Weights of a small GPT-style language model, trained from scratch on English Wikipedia.
Size: 8 layers, width 256, 2 heads of 128, MLP 1024 tanh GELU, vocabulary 2233, 7.48M parameters.
Architecture: LayerNorm before each block, attention and MLP in parallel.
Training: a variant of Adam for these matrices, 8674 steps.
MLP neurons of a small language model. Each row is named by its layer, matrix (up: input weights; down: output weights) and neuron, and shows model dimensions 0-63. Each number is 128 + 24 x the weight over its row's rms, rounded and kept within 0 to 255.
After each neuron's rows, "fires after" lists the tokens most often just before its 100 highest values on Wikipedia text that the model never trained on.

L3.up889 [105 104 128 146 131 135 129 146 105 178 110 171 137 142 136 112 115 172  90 147  81  83 153 114 105  80 112  95 126 115 104 125 117 118 109 111 152 145 104 140 165 102 132 115 109 123 121 136 147 119 163 141 139 108 139 147 147 144  96 128 131  91  97 133]
L3.down889 [137 165 168  74 141 147 143  95 120 133 116 145 158 104 119 155 111 167  99 111 102  81 106 127 121 130 129 103 161 146 139 117 140 119 162 133  90 150 149 117 129 109 151 142  98 147 119 122 136  45 155 136 105 137 106 122 110 169 119 154 123 143 151 108]
fires after: " to", " was", " they", "s", "ers"

L3.up613 [104  77  73 122 112  99 126 113  99 139 136 179 123 145 137 128 159 148 102 129 107 142 126  88 113  89 120 158 186 153 111 133 132 131 143 140 145 147 109 174 133 111 116 100 102 128 140 105 170  83 152 102 129 120 143 112 122 161 113 127 153 130 116  93]
L3.down613 [ 89 155 127 149 144 157 125 112 113 144  99  94 147 135 145 139 150 146 121 131 114  90 156 122 125 136 120 113 120 171 172 177 137  96  95 146 115 133  96 140  87 141 101 106 112 115 122 136 138 131 111 190 185  97 106 158 173 136 144 128 102 136 109 135]
fires after: " ", "–", "b", "."

L3.up553 [ 92 189 137  93 159 139 140 170 111 163 145 139 159 168 153  98  79 174 113 108  99 127 147  73 134 109 133 137 103 128 120 134 118 124 151  85  88 145 126 111 120  85 149 174 117 149  97 174 119 146 119  88 144 149 124 110 182 120 127 120 104 150 113 103]
L3.down553 [153 132 140 127 105  82 162 111 122 137 163 117 111 158  79 123 138 123 109 121 169  84 132 135 138  99 144 124 104 137 162 135 115 152 147 134 125 108 127 103 149 143  87 134 113 137 119 185 159 121 135 108 175 121 104 140 101 104 124 149  86 159 156 134]
fires after: " a", " the", " an", "ummer"

L3.up91 [123 110  84 159 106 158 156 111 109 129 124 180 106 172 152 106  98 112 137 115 117 117 168 135 138 126 166  78 195  69  97 117 142 108 132 144 156 105  98 154 132 158 149 122 135 131 124 136 161 170 140 146 130  75 168 131  96 120 132 130 147 138  98 132]
L3.down91 [116 143 100 141 130 176 142 123 121 155 115 168 119 158 112  85 130 117 152  92 165  83 170 138 136 145 103 139 133 140 137 139 121 110 129 185 106 128 142 162 109 135 142 152 116  97 150 127 127  82 157 116 149 153 116 110  90 115 136 115 113 127 110 107]
fires after: " to", " and", " who", " he", "che", " she"

L3.up506 [100 125 160 150 130 155 121  88 112 131 123 148 134 143 173 126 147 161 109  82 126 100 150 103 125  91 125 130 149 124 129 148 101 133 112 132 113 167 161 111 129 113 144 133  54 166  99 136 107 149  96 126 106 159 179 129 152 112 134 111 125 120 106 118]
L3.down506 [144 118  99 193 126 106 146  95 121 141  84 134 108 116 117 105 182 108 110 142 158 138 115 165 121 132 127 125 136 149 149 150 127 159 127 142 111 156 147 102 141 108 142  84 116 143 149 133 111  58 116 128  82 159 139 127 125 138 139 123  76 103 136 100]
fires after: " to", " \"", " was", " he"

L3.up258 [134 149  97 123 134 103 146 185 121 116 154 131 155 154 105 135 123 151 127 112 160 123 141 133 121 124 149 181 143 100 127 144  89 133  98 102 147 184 107 131 119 124 119  86 143 152  96 152 115 103 118 114 134 160 114 129 207 105 140 109 126  98 106 156]
L3.down258 [116  98 117 102 144 146 115  80 131  99 162 116 162 124 147 159 163 110 129 125 185 134 135 164 104 110 113 109  95 107 130 122 114 102 165  79 130 122 128 141 125 156 117 140 141 120 137 114  87 107 153 140 157 147 164  91 142 127 155 165 115 161 120 117]
fires after: " to", " in", " at", " In", " New", " At"

L3.up382 [137 161 103 116 133  85 129 148 107 141 164 146 116 147 119 110 148 123 135  75  99 118 170 122 100 153 143 139 163 119 141 117 103 135 119  81  93 136 156 122 156  99 113 115 117 174  79 178 110 133 129  61 151 100 150 170 143 123 102 118 103 154  95 140]
L3.down382 [142 129 162 118 122 120 118 174 121 127 121 127 133  93 137  92 142  94  57 103  74 153 150 143 129 148 159 141 151 169 147 129 164 137 118 127  89 117 133 101 175 129 117 123 138 140 107 133 149 118 132 138 182 109 133 119 162  99 114 116 115 133 107 130]
fires after: " In", " in", " the", "On"

L3.up474 [132  72 119 109 168 177 102 134 126 110 144 140 104 150 134 146 148  98 156 112  79 113 138 104 168 164 147 152 111  98 105 117 115 122  94  81 128 100 142 113 102 149 135 144 110 142 100 122 116 117 135  98  79 130 171 123 144 128 150 134 144 140 161 135]
L3.down474 [ 99 135 147 114 107 159 128  92 134 116 139 145 162 120 163  92 160 130 159 146 136 121 157 100 121 127  92 134 126 148 118 100 112 108 109 132 167 129 156 106 143 140 151 118 117  96 121  92 164  95 130 137 133 136 103 143 100 120 123  85 153  95 119 143]
fires after: " (", "^{", "\n"

L3.up636 [134  92 165 112 138 133 152 136 123 149 151 131 112 129 203 151 155 109 130 137  97 135 137 108 140 116 135 118 152 155 134  96 133  87 102 129 113 159 152 115  98 150 174 137 161 125 111 154 144 129 126 102 153 127 149 156 142 136 178 126 105 142 124 168]
L3.down636 [146 123 134 133  74 144 113 122  84 144 141  79 110 132 103 103 186 167 126 131 177  88 122 106  83 105 143 166 145  76  99 159  76 135 151 126 136 142 118 154 121 163 139 128 138 113 138  97 124 122 140 107 110 149 120  97 116 100 118 119 114 174 147 110]
fires after: " a", " an", " ", "^{", " A", "very"

L3.up782 [131 110 153 125 160 150 139  67 114 121 126 158 129 205 171  96 187 161 122 110 115 128 139 121 147 123 121 109 139 145 108 109 125 139  56 176 112 115 131 125 129 102 133 142 109 107 129 123 150 154 124 104 122 130 159 123  96 131 139 147 135  99  99 106]
L3.down782 [189 154 157 127 148 118 142  61  93 126  89 136 122 143 117 106 166 131 113 112  68 104 150 130 146 112 152  96 149 123 108 123 153 117 142 154 127 114 144 157 142 118 110 157 104  94 163  97 140  87 126 134 190 116 139 162 151 130 113 131 158 149  94 124]
fires after: " he", " was", " she", " He", " has"

L3.up124 [ 91 113  77  62  92 124 113 136 130 147 138 128 128 141 140 112 149 110 123 141 131  67 145 125 124 102 188 107 149 157 120 106 185 159 135 122 150 151  94 112 122 117 111 113  68 137 119 129 150 174 163 146  98  87 159 143 118  97 105 132 106  77 136  98]
L3.down124 [168 130 158  73 122 117 124 126 149 145 107 114 131 126  91 139 133 106 128 120 104 125 145 132 109 142 126 143  96 178  94 160 128 144 115 177 128 166 107 141 110 133 152 133 125 109 138 190 115 144 131 142 136  92 148 146 120  96 116  78 160 152 140 128]
fires after: " ", " the", " =\n\n", ".\n\n", " in"

L3.up708 [115  83 146 116 121 143 131 127 150 132 101 128 120 142 146 142 107 110 104 128 105 128 130 132 114  97 119  80 191 124  76 139 135  84 132 127 116 163 104 116 128 146 147 141  97 103 142 140 131 188 135 171 145 168 165 134 152 133 128 103 121 134 116  74]
L3.down708 [ 96 129 137 129 174 124 103 107 115 151 131 147 118 155 106 136 143 168 130 113 131 103 151 134 138 155 146 115 139 111 126  87 160 161 118 134 124 111 154 136 122 182 172  76 150 132 127 101 127 150 128  98 130  96 152 122 121 105 112 138  84 125 134 108]
fires after: " ", " he", "."

L3.up428 [123 115 109  85 126 127 101 109  95 106 118  96 126 141 129 134 133 125 124  93 116 128 155 105 115 149 134 126  99 150 156 115 165 121 135 120 100 166 183 125 130 141 171 141 193 126 152 150 133 142 166  88 101 145 133 155 184 127 146  95 141 132 151  98]
L3.down428 [169 131 108 103 118 119 104 135 128 121  95 136 159 114 183 150 138 125 142 138 122 167 148 130 163 105 103 159 120  74 120 111 178 146 121 122 166 123 138 169 126 117 135 129 140 128 145 119 124  97 120 145 149 118 182  63 119  96 175 157 105 145 173 146]
fires after: " a", "al", " A", " ", " an", "ic"

L3.up335 [100  88 118 151 106 126 109 119 113 164 128 149 133 148 159 144 123 154 109  92  68  66 141 113 122 114 149 103 162  96 101 112 128  96 117 139 146 132 103 154  92 116 144 143 146 152 141 128 166 143  99 139 110 142 162 119 107 167 171 149 160 144  95 104]
L3.down335 [121 136 160 147 191 122 100 153 124 109 108 171 110 133 152 132  91 130 126 137 145 102  94 104 153 104 101  96  76 162  93 138  85 100  93 165 145 149 147 148 107 157 143 111 174 139 106 134 121 132 140 187 153  86 125 115 124 110 128 160 102 113 114 113]
fires after: " he", " He", " who", " she", " She"

L3.up229 [119 141 121  93 101 115 129 182 179 109 118  76  96 133 163 168 140 116 144  88 113 112 179 121 103  74 104 145 120 134 144 131 134 151 100 136 108 124 110 141  88 108  98 159 146 145 108 136 137 139 135 115 140 110 116 143 158 127 130  98 130 127 135 125]
L3.down229 [123  75 145 136 139 153 154 120 128 163 141 132 132 120 104 109 126 124 102 162 121 121 144 129 114 133 116 125 110 154 137  95 110  77 127 102 149 145 134 109 118 105 131 123 138 158 125 105 182 102 103 139  93 160 139  39 149 142 161 145 141 110 153 112]
fires after: " a", " his", " an", ".S", " No"

L3.up694 [111  97 133 124 100 127  98 157 140 122 133 128  95 150 129  86 120 131 144  94 104 105 142 124 146 142 117 135 134 124  87 175 136 101 111  94 142 120  85 128 123 140 107 106 143 127 137 128 141 124 149 136 126 110 131 144 147 143 117 139 121 122 145 131]
L3.down694 [123 147 127 157 130  72 140 119 146 131 107 164 121 119 122 129 145 136 151 129 139 100 105 128 166 160 130 147 112 130 145 125 126 117 120 114 185 115 130 155 141  76  92 125  97 112 101 116 132 101 139  98 131 130 124 116 161  94 142 123 117 108 161 149]
fires after: "8", "5", "6", "4", "9", "3"

L3.up651 [143 150  97  92 149 101 117 122  59 139 156 127 144 150 119  84 133 132 114 143 114  78 134 152 105 110 136 118 118  78 127 132 164 165 129  98 119 176 122 123 124 122 129 119 103 141  62 185 158 140 127 125 110 105 119 123 106 122 149 150 143 106  90 113]
L3.down651 [140 122 120 139 116 103 107 112 138 104 135 113  85 121 111 136 154  96 164 174 128  92 171 156 108 106 135 106 116 160 135 114 101 147 125 129 111 165 117 153 123 125 129 144 114 127  90 140 103 109 122  90 100 115 101 108 114 115 156 144 110  80 117 162]
fires after: ",", " in", " the", " "

L3.up90 [ 93 156 119 110 148 127 104 110 147 115 127 120  94 172 114  69 136 117 141  98 123 127 133 122 167 115 177 165 130 110 127  71  71 112 123 137 140 144 109  88 132 128 144 157 180 163  81 154 123 137 136 102 114 139 143 143 169  90 117 121 105 105 120 150]
L3.down90 [108 142 156 135 110 104 155 128 113 127 120 114 150 166 146 104 144 125 155 124 162 155  92  89  69  80 123 130 153 139 182 111 157 132 131 171 112 153 116 122 105 125 102 138 116 136 156 112 130 137 116 115  90 123 112 129 152 122 130 121 135  96 117 152]
fires after: " to", " "

L3.up556 [110 133 100 113 159 131 169  89 104 147 124 128  94 128 152 124 107 111  78  98 109  98 137 157 168 135 157 124 140  84 107 120 123 100 143 132 144 132 126 139 149 120 133 124 120 180  87 117 143 143  99 158 123 144 154 163  92 146 113 115 103 124 122 140]
L3.down556 [130 141 111 111 119 122 116 162 122 156 107 118  97 161 149 164 155 140 116 181 140  98 122 184 119 125 122 145  86 133 107 155 139  78  86 129 141 148 150 122 132 134 145 142 115 150 144 134  90 110 121 144 111 133 125 152 144 114 129  29 126 130 105  89]
fires after: " to", " not", " in"

L3.up525 [148 112  90  78 120 172 130 124 149  72 136 142  93 150 132 158 169 117 131 119  99 115 137 137  99 143 170 131 145 129 122 168 142 167 105  92  96 135 157 138 107 112 173 135 129 127 137 115 126  97 142 101 114 120 122 143 115 106 126 136 184 125 148 125]
L3.down525 [117 105 123 155 158  94 126 125 142 113 177 159 119 106 144 123  94 118 128 173 137 148 155 115 129 122 138 147 122 130 123  74 167 163  70 136 117 113 103 135 136 104 101 130 111 107 100  84 128 138 125  97 140 131 119 161 108 101 112 148 149  94 111  88]
fires after: "6", "8", "0", "4", "3"

L3.up741 [ 96  96 150 122 125 151 133 161 129 117 122 130  99 114 175 146 111 121 108  96 104 122 127 109 192 122 157 128 181 107  81 127 133 135 122 119 133 120 173 137  94  94 168 111 116 159  96 151 155 150 157 132 100 126 137 127 146 155 148 112 114 166 139 135]
L3.down741 [162 107 110 123 156  89 101 158 128 126 166 143  85 133 109 160 101 129 147 136  96 166  97 132  70 123 125 161 133 162 123 146 106 123 109 119 127 138  68 125  74 150 127 147 136 126 155  99 116 137  83 140 101 130 125 186 128 104 103 106 167 152 123 142]
fires after: " ", " to", " On"